Part of a small language model's weights.
Size: 12 layers, 4 heads of 64, MLP 1280 tanh GELU, vocabulary 4096.
Training: a variant of Adam for these matrices, 407M tokens.
MLP neurons of a small language model. Each row is named by its layer, matrix (up: input weights) and neuron, and shows model dimensions 0-255. Each number is 500 + 25 x the weight over its row's rms, rounded and kept within 0 to 999. Numbers have three digits each.
After each neuron's rows, "fires after" lists the tokens most often just before its 100 highest values on Wikipedia text that the model never trained on. A number after a token or word is its count.

L5.up658:445527496523441474517466472496510521531488508511515493445498498519478500479503541504481477486468499510535532517518503500508514490503519464470468501483485486524485503535504526511464505541465449521513492482560522526513471483516506499520445499516519513480495500510483596503520485455480482524500466494492500456527520488472496506499515527495500548523493515540509524458501489502443488481548481477497511505513484499475530536450497477501497500486451463483458495531512499535430525527508512491508453515513507471485499511511540523509512486487484515510501507535504477489484484481510533501468519506517518477484536521497509475520468507475494476493488520507487544467501513505493523529546531455525560490489459500480531542501547503470518521483485522490506489522422479492481498492467456
fires after: "2" 29, "1" 24, "9" 17, "8" 6

L5.up669:531483484501489511525470530502509506479477465463499502477492528547524479523508486508504451513504495534519488520539475474500528505518522500465556508509524492446473568512522546531463509431513548516487458504525492517528531493504523528536486519483534475500533470482482520484513513471524455494492519497503501518518512521536526518456526526499519492482518543538504499511497511460459520507532502488479470499548537529490488536514501506487516533475565462469532514484495536476497452507529451516506500480509500501462482477474501467476522440529463484513466478484490456487493516453478499504473509527485527473496504524509492487539470507499502503510463510503529520487496515515479543511486494537550519497511516516495467489494516493460489535457523510514469465562495474488524505493489505
fires after: " (" 21, " \"" 12, " O" 7, " | U" 6, "[" 4, "A" 4

L6.up1000:522527509478516491536523545538485490468489501510514529492501542473516493488479475525506512486547481543477481505513523499519455496516518473505552488464485505489479549472503532532453494498534520557503500511487527525501474502480514553491514472517558518517492459508478514516513543530515495493472551527508515514502531517528503543510516519542452499509488527496476485525535483445572545539483488481543477493544500517507509498460486503503462515482460467488545501479496507475488462521534494504486509502545521487484550525520484489479510454539475521454502454503482465474512513466472507507542481470483485481500527461495528506532466523491495538503481511535511493472472528538471507505523511478512509513506514489516470490521508526454492489482535514484507491501484502484459454489480477
fires after: " (" 20, " \"" 17, " S" 8, " I" 8, "[" 5

L9.up284:549521515518501498506504529517518508480475486546519514496466512540543489502552517508494497461570468507497485506500515549492531464495489513510510593519478523483491531509445491492511495527525514485492520504485485491472549518493516479529489515482494513477489541472485485522485514493506440481510489446478493449527505510529486481531482516501475512511499497524506527493501505511499508495510548505473509485513551520532493496505499491522535524451551570514548478499527476486507482481539545515523485508495485461477484443520486517492485465515510481515445510468527478442504510468516504483474531553468519504482537555473501516492482496470530476493496521513485500500473524538503500508535492474536470454491526511482516531509492521501496489500516515469505537491513510487435507497468493
fires after: " st" 27, " p" 7, " b" 5, " r" 5, " l" 5, " St" 4

L9.up426:503523536503438516501495463513506509494518500484545477511512459509464460541500503483449471494474491546520518494477532449535537519539503516532484499561487506479450481493498529510463531486543482502497497494522459506521504490535495497527508526503495496526480518577503527467522476471498497549453480493454523496550504479523461458478515491476469512501444502511514516483495525485520498444481508521510500489499502522493521504472516487467539455471480512444497495490496526479469495471478512460532483511480488551440501467506485500472525469466501473512535521515524461502523513497502509468481527531485500517486478481484483486474472464489463482493511503518495505490521515534481516519502529497482485492488518512474514522512474447534461486469565534538494503491536511504498488484471503
fires after: " m" 34, "1" 26, "2" 14, " w" 5, "," 4

L2.up951:523487480480480509509512460491534482517485500528515473481543512531494467525489565486446545490535513486516470473484495481519529514485516497491508483522494533504493491492479505543470515542473438512467484456505490516501487530474558526488463486485504508496502508503459523505510505460472514525482516551481525441532489430516504464504499508476500484516494495473535490508539475479467462531479503475493489493574537522524534479493481471450474486462493491498483502509479506519499483493462537536514480508477494448512499453536546524548509471500502500504476456524534472510523481458466523512525505476482459517467452509487517501469485523477505489490535515495489473517493506512541483537500526507550496495503505524489528476497493476493488487463466466495537476517526491536513502503482527
fires after: "2" 34, "1" 25, "\n" 4

L6.up1081:488530536506502519546460475507503506476512495484554520464515509522528507470513520489488506511453485481489520526525519477527528460484483539515532506476484490579482490495481481507513452486471486536517493494493508538505478523536475471546547482492453526498470512477490525503495496481460464461467491487467522516571481489499519483521488523493502510522509479528498544462513512492498518498508471467517511509487521489532497501483545511500479523479517503505464510515483543464505502509507542503494485468516502455509504448532527477494530494503565509496504478429485526462530525473518476502555536472517511465476521474526470492445514516520496475508531520521486519502461486513447515445497517475516497505544521486486501521514516550498497493469507489502457477469510512460496535494473501
fires after: " (" 41, "- " 13, " (born " 10, "s (" 4, ", " 4

L6.up121:524539504548458543543504522503516523454501479478530487461494506537508481506561526496481460505457513521540436492492502472507504500484502540516507502520495509493475534495455540499487494474510486498524454495518478510485465524491498491525512479480503487535540526444516481523516502511520512471507541445498494510510526475456484520462496482511487499507533544530462508491533463476506484527491474484511475487541517486514531506470497445484516508497525476493519470520524564525486501489468481468482490519496497482488506472458491460484508482491527476520468500469477512501469483454499487509475495509514506508491492491465472543498406527461494451464550522506531489496472508513510512489539500514500460496505468496490498502487478521541507511492500514480536462576504493488485497484513501
fires after: " (" 18, " " 18, " sp" 8, " in " 5, ", " 5, " on " 4

L8.up1208:522519491479466486522515484527547499485512457525503522490499487497504459477544456449468515477470516497497510536494518508468493553489518526536486526477471520471488461482498462501514505540488518500518490502554514496504507520584491513477506481502544454531489522486491501527503531471496519481463495444468497489474536525494482545517520510504482515464495493494487525482490547483500478451529506501544463520434510476495493527475489462467431547494528491496472484477529498505501486523498486494467500543499490484473516497523502512490511490532509523516505520451537498538480526529513525500551490534511499482516564517505512517498498489516454496506471450504498489506475457532502485480542476502529526512491509492474489517505483492536508472488491456474496453506553526504505547475501513
fires after: "2" 27, "1" 11, " " 8, "–" 7, "-" 7, "===" 6

L5.up126:540499507464507461457475487462511507518490510524494548485540505520518514469498506506513469483479494497482502497530488442536457462526529465498492529501532510514476522524474481539459523494472497526523458500507521490511526511508489526481482487507464526532529471519472465475496518502466492453455538464485488522497496494500452475509503448513519531501518473507475482469519496459468536501494479549536519494468481512538470527486474485521514460540464533522491503482484454533481506498482463478464519515483504512467490509487501493502494552479469482504515486469477495476523513470518513502474480496476539458490463454529484529527548487511482506527508532525488493504532480520465547529491486498520447510479474517491519485490493499473576510503559473480527532490482505542526522497504469
fires after: "\n" 23, "\n\n" 20, " R" 6, ":" 4

L8.up929:517443525533503469474492530520469454493470457532542503507515528538492487503505495476502485514494534497457501518511469506503501505478492519475460521517547486480505505500504552514490504490492475508526494499498562484516476531523508512489523552482516489493503491538493491494488501505490447502504567462498548472489555503457518498532481517490528479470504528508472468524531495510485553533479454494496509521527512528476513474491504523483522477515479503512500493451515530512510484555530503519491496498480484461518503483515452503475502520534488471524506489494475522423505512507510480510471516510520538531466523497483460537505449469470451536519495489516500470494476543516493516551509483452469498474469467511484481499545489523474537564485504465495540514514513495486510532498502465
fires after: " E" 22, " O" 14, " ne" 8, " I" 6

L5.up616:488498512505464448503480496507460488494541487494537490523464467488555466445510502506523461471497503514483494451508451528536524475526501502489552533510545497534487522531485543501462515477500501491495489483515510513486519539526510477536497484548452509495506544511508479483469507525452530453495503488493526517518499486506467483540470484516516541519530528508491515479551502458525492520465563484518512504462555523510496505528496479516511498526498510499529514473508500492492515484487472474510516527489497498468458439521482523507523501487494488480444481497536458506522509524484511469503527505502465537501541491470517523516497486467506497514495485518498486492513478539501488517522512520557486515524511529513476502512561494474465442477478476477480528507551512525458489466536467
fires after: " w" 11, " f" 11, " st" 8, " p" 8, " l" 7, " b" 6

L9.up457:479525490528494477554423516521455534507505507464505532532511534529510505514483475485492487494500509568487486481512484505481550494536504532506482527489463498538526507518490526537499537515523496519504473485494542484530490495496511457497525486529462513522516480527502521460504453501518523465501488483496514476519498513457490459468524504499496527509505500489499512462482462469500494459463456459561550484505480527534495497487516503486528526431505514500505420524490508534495493488507478493526516556525457506509503503508511460503482460494533534497511494485495487488506532471499485511504461551522501483469461505514502480492435498480462516439521492481527454490510484496502458475499513527502461499483457524512504488510490492510483534482515531529469534473477485502473499521484486
fires after: "\n" 43, "|" 8, " (" 5, "1" 5, "2" 4, "ft" 4

L6.up764:488523488504530526465460504468506531514476463520506519518519471488512467512516488492504528466485497503540503498521501466433508523496504521520497529534546527480447486457482488518492451493501499536526469481526489498497481467541517523497498552497449515489461496503486486492490531519517460474516524497499532535477520476540473482487525498494446484501484533499472564491489529523492511540521501512544489527476482453489504510489519480467519531480499541473523483513484525520481546514468520558457527467502479498432517477512461479478466478495467463489493500513513453482536521475506517494517506531489532497497530533489491514496486512503491538519508500500498520476442514545521557533547525506445485498490514526505489503461505499497519468515472472504522453487514510536522495479482495
fires after: " " 29, "1" 17, " were " 6, " was " 4, " $" 4

L6.up296:514500517493518451453470511517480537489473483491529511461503522531520526476505501473472522505485549439505483439519476479496507514490500505511509518528517517504505528514502543552523511478516494507504480511513494454492512504476527453499553501546491499490554472481489543476498474484491516497511468522520502494511530489499493470500516502457462521508503516497475492502543522520459502518509448500482526567530507482481479500515511514501539506501515461547519470472481510538483489528470506458487520489507509478474465521490461501486484481473515455513547492548514503512470506493524531542530472507513533470493522522522482502488453508497495556470493466486514510512462527518462454496460470515514481520539484464522505493554499505470473512522447550563492529512479493506515511468512501
fires after: " | " 42, "\n" 11, " (" 7

L6.up1034:550533502504526493525493510519468489470500511464518469531484527500534542533556527467482519498482472498475477481515488477507518496526535465493504470488528505515479520518461501528516552473518503525496504491488488500499456547515499495469471504506453571467513535532482519461517498514493503495496475525507528485491492528502550536510486500482492519500503487497508467481522493460512467502500506479555476523492437486519524504513470448531532461525493504511459505514528485502517511490478534505529494512516461487511474511472514488516472518474487485503475516520474495526556512464505534511505518498479565451492511501480471521427499477536491493445546507550507490498536456474480451450524486526528476470490509540501526494486526495521529508470490483539475485489497500477490481501460508
fires after: "\n" 36, "\n\n" 25, "==" 7

L8.up1063:535497488498481504463527532535471496498496480504532535474509504537514458483462521497525481474515523519484491502524445459476460483558483521510503477460507525522479508493498497471454501482480458466542479461458516460518500463509534505483514519515538541513468529503482475478507493494526458532492515467500512511504539512450489500490544533513524516518551509511501480470528468504459527508496477517515476489490490478504470461513534498480468535528489496484532507510478455493516508507522515538458532515528500474477528474514520496464549528530498533495512476491484486504495508523493519498498501477493512537469502519481510523500462521489443513509506545501484478462451475498476525526537478486504544479506477501483453471502467493520490562515508499509498531478484524448532531453538452
fires after: "O" 20, " O" 16, " U" 13, " I" 8, " E" 5

L6.up191:514496534524515497533519538549478439486490505493532524520526516520512481486522446450518462521455492508502494512523497511458524538527512515487502503485522486536508499471537515541511534455524497506538457527511539526471516521528546498496517530525499481482489494481448483529541500475489494510488527489471496506542524552472519533481508478468519507552508512492500517502545535523489489562489511489561479493529463505526511470529485511500455447460469466482509514489490484526471502485470506523493552522509518436490493510512508471480464456482488476507489451461458534522512525493506503504500503494499468460457514471532501518523466488491491465464527489534478504529518542521502507517481490525483490462504516490498484516467473468456504513495526503515511485506475518521482506513490505
fires after: "\n\n" 52, "==" 8, "|" 7, "===" 4

L8.up1114:483484531483505482534508558511506456500488485512533490520459493480504538502578502453515510490531518481504481471525427453501475510503519497499513514505505519508478539510505480512488522517512522502556496483479550537516465532509493466491487501511511487478524510519513509503467522491472477467496496499514530453502536489524507504546509516510478505519509507500462498517543512482436527489501480548534508511503512487505452515458479521480541540504496491511532489516484512474487464546521468508454532517459487428494470483511519494506504492500477480461465485461478502469547564499521510469466521529500483471485502463497523555529473491493496495481473483514493485503497525521508532484485518499552487513467495488542498491555462495510514487540542522458474516516497504500534478486482494
fires after: "–" 58, "-" 13, " for" 5, ":" 4

L8.up1170:523524507539519502448503486488490462483545477502509521493486482475558522486578490475488489534507526525496484480502453481487455479478449514486523454477497478469499503488483517546508506495527456494501449509478476510492557484516484479472494504480516542519536525510497514495523507511542521468453550508520501504516480517467499480548475517479495477495479519490553494472530483468526523536475530508509506507502514531510478529490473509505516451498509547496557487543483467499501514551495502527520532483513493474508499483526462481505490542510490533527490536502457489478514472491493516509479482507475529494499513530534472516459505476543498513487508492514479503502457503511474486494521491522545492478523506512488461506506492499491517550479541439470532549512488522469540500494450464
fires after: " |  |" 29, "% |" 15, "\n\n" 8, "\n" 6

L6.up933:481508490531510496466490489478513490522483493496542521455503480529485481525470501487467498459447540527517518495485532509523506503473480504479455496542491540516467521503547515485518500505498508508526516497506485508534520481477500529524510506523528534466502548518511498454484468459498483578527521475470490510524495495464496443528520528472517563514494531484499503527493503498462455480534477499475516483492473494512531463459565500513493455467505502455458502510553504505484472500525458526509490534442498532472490518503474469511562526562495492525539475528493492478505480531472497478503518513495483473520527469513539496552485464509473531511525499530543477503512528499506498484466495460500490506501522496505484505517471472501490531505488480481479477489532506471549507487516474
fires after: "1" 21, "," 14, "2" 12, " in" 11

L5.up68:485530523516450467422482492539486495495477480522510520506483505516514522471487483494502485505513551540514475494528462469480521521476524506519542499490504512485487566488487456553494485470491519504523491499510536467539466534473510566472501491489468453533548561462484535509502534481488486479510518464516521463460501491471497508503501496504457520493510518483477484486511519523501502505501477509485492513552532471476457526505477510498493483502522488507474455448536516512516489549470477502494477479488491448488500506510530512506525473516494486505479508484435477512510465494465520478512501522500494485470506473499521491516431511515456519473483541518557468540515523501499511498472494466507480489478507516515476513491483467464521508493519538518464490505518537484542496451518491
fires after: "\n" 19, "\n\n" 17, "-" 12, " ne" 8, "==" 8, "=" 4

L5.up265:553515526492531512519505497512558490497459481501496515528510481526491543505530430483481512498520495501492469517522527483445483507507511513512503493471488495494505506475526471525483573492492485541527454543447514516508538497495540504492449498477545483506468492513505513497495520445512482480445491530498487511507515515495498516499482480478536474503493504495530532451479487493480570514523505494488499502578531516523511530489448486524464465486490489503517466490505489495537477517512480501517531502529501505475484487504474494462521467501496503500464494467479497464515530473522515534489499516485486465495488442527464488505507471487493543501489479510516451461497491463456483508511503450559497489472523525475523495535511523505510453453487512507479438501511524523536505478496493
fires after: " |" 23, "|" 12, "\n" 9, "\n\n" 8, " Team" 5, " Date" 4

L6.up0:492561481528477487523469506512498514488485491474521522493494525546545495516505527526484526507486482525497460472504458529530496460471517515498564502497537531541494568511508496520484512470490526494496483509494474553490453521486554495456497437477481518495508530502475503501501519473516498519517551480520515485536490483534506491471465470508465540479532510526490501529486491486528549553506464498522478498525494504531497486474464470457519501495519527509511495440471512501487514492524477505524499455521497573513485513532437518451473451504526486507490453475505475470548536472482502466484472502469516509501493496529531506502500511471495457496509480523537507507499447513483518478490473517531476471531485495517497497522496471514492505492503466512481528530488504505527490497466473
fires after: " \"" 36, " (" 7, " s" 5, "W" 4, "S" 4

L5.up108:487578501530475522480469484486495502522408462482463526491457494493525517496522514451449496508477557519485501483491480546531506523488532531493496517484521527487512518533530558483550485498524545532534524510525490516524513493507494502475525489493512558483498496518513462453468512508539459482481497509516501524478501438512508512487520503486472477467473536527515510462453532504542527503492455495469507508490510456493535481495502493460513479486478537490507449533485503490476488537477545506512482511493528477501475466522495499496514505531542488515491501480511447503526520488467517449505474476498499503490510470444475504521514487458492476473488480517498498516565464530511502489520467518489486506476476514459526513513536505504518477496504480490478504500489487520518504474483493
fires after: "0" 33, "1" 19, " | " 10, "2" 10, "3" 9

L5.up123:541533498494516475488497513503473543491553444500500468516461501473524510495502525480447528509487535548531456512532521481480511504469548529441525499530506484475443541496485537470506504481521544550555483523498493510513483548519485533512551484522504520455528517488489541467478492471469518495483518495521498479471500534473491503467496488509488543509515497496483475476514476452497500520516512498513543506536498540485519534484491478514539479469508499511485455496546519493561475512488482520482478476508483508503492497495530517473500454479495493509487506510458509485481504498519550470523531492478539498461496511520477539443494507488526506482516507563488474488485538479487500467478499506543486476459490501499482508516496497452536512447504488529485532491485515515492517520531498
fires after: "\n\n" 55, "\n" 44

L6.up1264:518482485503465506510471524521514532524474465523489457532446550519521479498496542460516511496523455525486505458513508502516511515534480510509527517523478480512526504524510473512534473491485477477520506509521489529470534492547530476496516461487504470484488502494533528474517497549494506493498492522439528535512511498490521465524513489506471483515522530494542508509488552495498525548496521461497507495488504492466553444479466548492506514416545489491532459472520475488455491527518513489495512511442496494512467470499509493530465498438489493530474500487498479504494489449486505532486551506497511484506470478540498481499538494490504530449501472578492491471515524471507502460502480529522536481456478480481483486484501492493519497485488487497548528530516490497476487485508478
fires after: " was" 36, " is" 8, " It was" 4, " had been" 4, "ing" 4, " to be" 4

L6.up737:533557545524513488498485536524490502514486482550504489555481509486527479478533495511491509541528463485483453460526492490518515470493504543549516494560543545444479498494491476514516500524484455505504487446490498541496497514488540507469502454459479502496453512527471521481507431499504489489509547484469495504493494491512488526488488487491493497539496545464520510452509505474542555544469475522512555531459493487510510478482506531543532503477491494496518485484512540521498510475495483470482468527518493507493505479525444511495466467496504513510520472492459496508481499507500489497488511508485508516494527517519489489538463476515484535456516480546520482463451510508509534502515518495492487468524510507462509514533496467516529480530471491495505478487510515563480525503546496
fires after: " was" 18, " is" 9, " are" 9, " were" 6, " not" 5, " to" 4

L2.up312:466540533549450476500510473516511502539489469507468490498491485496494513484476504485507509483540517461509514541489496517493475541504534534501488512505504472500509486508471508487519524524518426496537508503559496548492486503485499505443510538481512495512512485504473529460513510500442544460480548495495539529542508486497503476548509534454452488512512510520515502511499497520510518527477494461522476496535496529496499471508463472512500485457503502431444489529489534497497465516479525477478503497509507493539525471525493508555491473528486507553495490486513518474495531511523514507505509526508515491536507473504491485488478467462477493448534446487443478508448500510551502523472518511486511462488480476476533502487457487464495494558518516499485490506486517521478489522457499
fires after: " | " 19, "2" 12, "." 10, ":" 6, "–" 5, " (" 4

L8.up965:477519503490486503493489481487516506481502499473553487481515514496493516487489490482521511491560564532481535498501478519491479517532434522508468473504491473488495450480447504508496519515509488457481508519488455488511506509498526528471522512525535508463526516504474505547497520509479516518516508506472512499498520537497496513479475475509510528486557499557517467527515518454499494489482511485489524495462544493538484470511507503464488522487516513517521509476512485573475510487476467466500508473487485496438548481499503506556511490497551525461512456499495538476534475479505535517526502443499533544508506506488482529476467535432450475457501524505503512494474452475483456547525515499547501506468512500495513512488488508481489471462450498501467482523545509519484508492493477
fires after: "he" 12, "ro" 11, "u" 10, "ra" 7, "ou" 6, "aly" 5

L2.up80:544497513486455501499516516500506462481507479502490488521507506531512547515534506472474495510503498464537493500543480525477508485523510507475547534518480527502485549490457504488452543464497444563495474510502500553546474518485493536520505491493557523506463469481470492486543486459467497488480508507457518440524493468484492492514525517527456543452518478493513517508520499482449466552493503489501515484498518505524530486452474507470520478478511546518504498485483561454483477484522476515486518500487512483479499524538495526504481505504482517558490434515508512479518456534482528522465464516485480512503497529481495495495496466497505480498483469545476486509472490523510501474445487515543530483507474478526494495491460485496517496480473497471532503493506470537541488477510511
fires after: "\n\n" 37, "\n" 36, " | Votes |" 7

L8.up979:531477510498518534543469479527503455470493486496478498485493516475540482514512522469499464489499510489504528543516491506510578531491518472512467551497507512508498493486448533538508498502500512453517488489523510472499495517485526464497515489517465509537515472465499544511542501488544504459514506490493510475517522487483505519479528480455510542496505541469510507509489495446479481481483498484488490538506461479515520494497543470489468527485505490493509500496529493471481489526480514486463529474514481504425455452507520534511497507446503501479540512479500489514520508511435472523487502483490503469506487531553489498473552496501497537511544479511507472459474500563486458500484432494525516520502495500553501490491511546479529521460512502484503519558529514504484514486512453
fires after: "1" 46, "2" 28

L8.up543:493527471525481447548487528518528472513482516519521464492540565531506458529521505483497525486463514475474503494498500482518492514521493540501518467509478498528494527507470509521476531475527536574515491525507513511528497510524511497506513492483478507510486479449458492445502513475562453473519513443508487475542517480506500528460537498508510496497543534496487471463512538487520531502473503502506504498494464504534487485472545511507518508470502492485470449528491524535483462487527506459499493486543485465476498488513486477482534516510478520491485461518477527519487519504492466509526510485522539483520534517533499482476454482450482484527501491538537465499525499520440511505503518535518517465512493474499505501539499504492498495516513510521510558525458523453482511446450503
fires after: " un" 33, " (" 8, " N" 6, " E" 6, " n" 5, " I" 5

L8.up294:509503481527495509530477531507503513481457508503540511493491516522493443532527497475514490519445484419496513459516496453501506472507516477497559482498443540470488511495484542478504527510527489530514523496521495489525469509489514509482524484481507493490538471483527485475500494480519488496474506430490512501454503465491503469544476505554475495489499532528517486441469539475534468535490517515542480509468507450494487526470497492477471522540559501507465419465504531479513483506530471520499545506485516501494523494547482501519492498505491474524486516497504462512492573468448506506468470500488467498487514503483481497523461524481488507485494536532510477490495446530505516482495536545513476495490492507482513518533483492499511502492468516525459503514512495494470483473503493
fires after: " M" 33, " m" 12, "T" 7, " S" 4, "f" 4

L8.up905:461518511484474511522512519528491504492483441506505528504470495541518496496536520469472480512516510539504491477494513473488523512486497508522529510523485473479502510452471502518522498514522479494533477406493538474455547504487497489474550485514511440497524538474496537529518519532507543487482541451506508500505523492452499479479496499486499490503507544499473454487515524489488500516495488493473477482466515496499500516509508525456503511495547502488541477507462512509516528537498475516489518527501480450477495481533468519489505520501528499491544509485485517501541497429516500501480488458483536488494498502509491506495493499453499465477501584504506424498480479525535487561545479487512474526472513514479463485540502514492471517464505512475506477557501529510490518458480487
fires after: " g" 14, " G" 13, " L" 9, " st" 8, " St" 7, " d" 5

L8.up171:464514552512458500537523472516520500488511413487509571448535523503493473533511493485521506463466544505481503491465499489456461533472493533493510503512484487478470486466508483528502478522532479522522518479506517496468489521521478463451496497529507542500502474528491494461513527481516500526490543494474494493474530522503475524511473559490488514464542506501478521481537486483485497473529489508529526477497517523496477529475456473458516548524478531484469488509497476516524480495520504500487507512497498482488539438430494550502517466525499516521518503497529511525528547520494530513522502455512533518519507459527493502502536505501480526513520504504476470512496538537477483539484526502511511476487516490501471527496456494544517456542479535467478527499479497500506493474532509
fires after: "–" 34, "-" 10, "ang" 6, "1" 4

L6.up60:496514510520479491522467540485479423490461483475488511528476494500544530493516491489493483487498523488433483554555481486487487486514462480522509520513508516541499560493477496531491498484486532503508512538534481530467518495500522481484471471482491504468519500524519498497492477484495484453523510515485526516480477501554483531482503478490499524485492514494538501442510520475485519510486493506532507461513489498505539474528493459510530504498500509504500459506523540510479508489507530468496484499523516495466518478544474517494495449456479453450492480496478474488518536470535516536502478542486523463479494530523498498461454501472499557489472493521528500477469497514459543489546475510531531462467518497494513531540468488539526501525510491551490554496445508510521546489479506
fires after: " (" 23, "." 19, " \"" 7, "i (" 4

L6.up352:512520534504487510544469533500500500461477510508522504470462525521513510477505490500442468459535481522513485494483532473516533481547494532478507517491550514527498482484484498529507481493476524526516493524495501515513482486500529481487523464470479516488465485449498464451541482517543479502486481469508491475520512448520533511492483508513493490474478494501541498473503483499522488537498476470497515482553508487508540507449502482499491469470523467528538473520524500501477484547497502525536529472466481508485536434555512489502500511510531465505504516513528454505517553508487509516483497512472553480448501528473474512502503487454497487513465467549509493501510453475527481481500502547487483459512513510480493514484573472520515464460512467507452509504498505494539510510441479
fires after: " (" 16, " | " 12, "0" 11, "1" 8, "3" 7, "2" 7

L5.up1073:525495550510542466494503487512519482430490481529526525484524493537501466496511511524483458494503480455527510545514509473484497532497496531518534501494520511488506487472555536531498530521508458482553427549526537466495544511477500469520454510486497486483434524478493524538474480475480471529475530502491513565531498523476503490515514502476474535509525504487535522488497505511470458470524467515489524468505501499532512492498521465489489505474489522528526478517541531480494487473503499495464523516493480491510535480508468493496517530546531513549464498465456477496471546483499540475550489520478527466472522504492484496485476488480499506483494512482522485482503523479511519477477485497495518466477531494512481551496503550507525536473523497497495463469504525534458486525501490
fires after: "| " 52, "\n" 7, "′" 6, "−" 5

L5.up1119:475501542497494518538509506504471483483490495487487522498480540515509525485522480506478499470472529484510489510494482550551491485473505562488521486522483501507543526505508548526470509479495534490541483482503513474493460490525505485477556442518446509462438516496478476490493490494506512519449480473528478463535516481533529479481474511509495485517495535529506477548492483501522512541544473473530492532524469496519519477503527515508521487478557500456460477498519498506489478506541509511480494536481493476500505499533468484427523485479521486500489504501511461490512537451495538466512541477532489523505467494467494509504524495476478487448475506533503505460488500531485543496469505528512509500508477549519470518519495508486505488498541510451514552466483535560494540525512495
fires after: "0" 26, "1" 15, " | " 9, "3" 5

L9.up598:471494519474493481532465542502474499476489461544482531486555532488483523471516457489523486507511495501504523507500488464456471498518536511481482523540517560487490520500507505511510507521521472505559484529502510484533481483486495476454531504497506472471535476493479525456506519485552510484485500502503545488519543464510532485492536501504501456518537515524444500487532513520495525548505487508499516471521497481554511481533489515513531525447502512472486487504451526466491482484480463493510504497516508511466541460531482495505499494461551505499512502523516477469532518488476512496506499508525524505505523470492523514488463497424460514471543455503433465489473524514500521510507529536537494496550543493527492477527496524484452523549516501526496484510510490468500495493490462
fires after: " | " 56, " (" 28, "; " 4

L6.up453:490510515504535453503493473501476496496518497498506515462510524483501517467499462510481487492484476546430463529510476491478498484522512502500498489504561529528495471511521523489499519542496502536512474489513503505492520517539497490509496498504508521530485477471533554471511487477503471463480517506519486454517540438501512458471479553519518485499507494500543449445507481498508536506512439510480470480487517475541483489506518550522515458484541485463488491497496496455498484563529506458512470506518502512492504451491452495529477474497507503539523524509520476442522484479504519503518504505488504464480518523471435509515481494474472534473472443531504526503498509516474489479498485522496485518550488493504481511544508491503506523540491472541449498501475498491517566498501453
fires after: " | " 39, "0" 30, "1" 11, "}" 4

L6.up502:492517543504499506488483500439497539480455501523512523453504535473520514471486509481513502499532474475503478531524496465510495500496514525478480519488530537504495502480495503536494516538471514486541480514552470471464515503497449503492506474521553480449552469518475523470515463464474466529491505498464494519471525503444546505477544540493434467463515499521501437526502482449505509529543491495512482513492453499473500476475524484493505502493560524537501485477537492473485454499485506490495465539515493535486503502481502503495499493529535504505546544497492465480460547521515525525522512467506551486516532504472460494487498490451517509452485452523520518510500485474516498482458474513491501497489513492493498486504525516535513485485492535497493519484461510527493543515489512
fires after: "\n" 19, " | " 10, "′" 9, "8" 7, " (" 5

L5.up688:523515524507487498529496478545517477478499526500512507491531492468471518546529470489495503512513487478482420502545517490510480501512527504506523535512488494496452506487504455500511517452500491489496494432516497506519537536505541500456477526508507473524477506461472530516550438476502492475458456500480545488501492465478476533534474507477464509514481542497510540500503519495484478506538507496507512532464488490502482500515486479485476491475458540496524509552454484535498481501501501527529524522474492507507538482483485498495533469457501517508424534484484512491512523516467500468480484526516489514487533482513512478503494490523509511489491540516480511480480484555465552495505549521527482474510499521477469511518491512493493477523471448467479447504507556486500425510504486
fires after: "===" 30, "==" 13, " ===" 10, "\n\n" 7, " ==" 7, " |" 4

L9.up610:510500514486488503494444492553495491487517468533500483494541523502504533442512518447493499498445473494485467473521504456517460515530497525481498515535505525458471480531504505486480503474514488549539494541511498510526484530478474512508483474484524568497511465509500508494526524436427495517483503489508502525557497524506498490485563510532523505493532538511464522533496533493523449482518538530527481511505490530526493526523498507498496494486509495535486480491508414490517470456485487523503498477494503479502453497542554504521497510480517504484492521531468529505494475491511499482498515461493470495475510557502486518465483498513474539444502471528511518471499538458503488467508513535481492522498498485482508482519486512533476567465501479478480517491509509516497479506521521
fires after: "\n\n" 26, "\n" 11, " Mc" 5, "==" 5, "re" 5, "." 4

L8.up461:469495527509487491504521501521526482465479484516521506491517492473512525467535483476475515461511520490509502496472475467507482547468495576525498485489528492488491491501523502503444492499506521533532477517480482475445500518506525463485490505531515510502514502520472514515470516520482538548517513471472513485440516497509527509485512567516490520523528490551495482510526557513430510480494501541453467518499464527554506476508460485467514518468474517481486463492503467441465532498471463483497508496483483491494480493523506539491527476517515509531497470488513506521497481498526528495491506510551558485531480503479494585500478497442493490457527492510477507478474511488478534531522509459507516531510516480513497483507528484513484523462514533464451484494507519474473479496471478
fires after: "–" 62, "-" 8

L8.up697:501538470473532473530463476509476485499480480516528518516539513512553518483487497466470538523500512483499518504527524452492492512509503504504474514517480513527505511524488500530492517501516508523522468484525509548535480518491487510513548458462502513473498548492512478511485521515525508571538505462468488512531450482509505512463500503508492499460508503488475450492514518462510538494546544489504541472531531512496458494471489482480517488486508466486516457533503499482525480448478485457521474519492525534495550491540497516478511494470499459497543487507442468489500515479527506486426462500490509456452515510511500534519514509442501504467472490504502519517501450485499516505482485544546508473462502530483516478548535489490473518490484502507467506471552495510475492495485457
fires after: "." 41, " \"" 15, " (" 7, "e." 4, " me" 4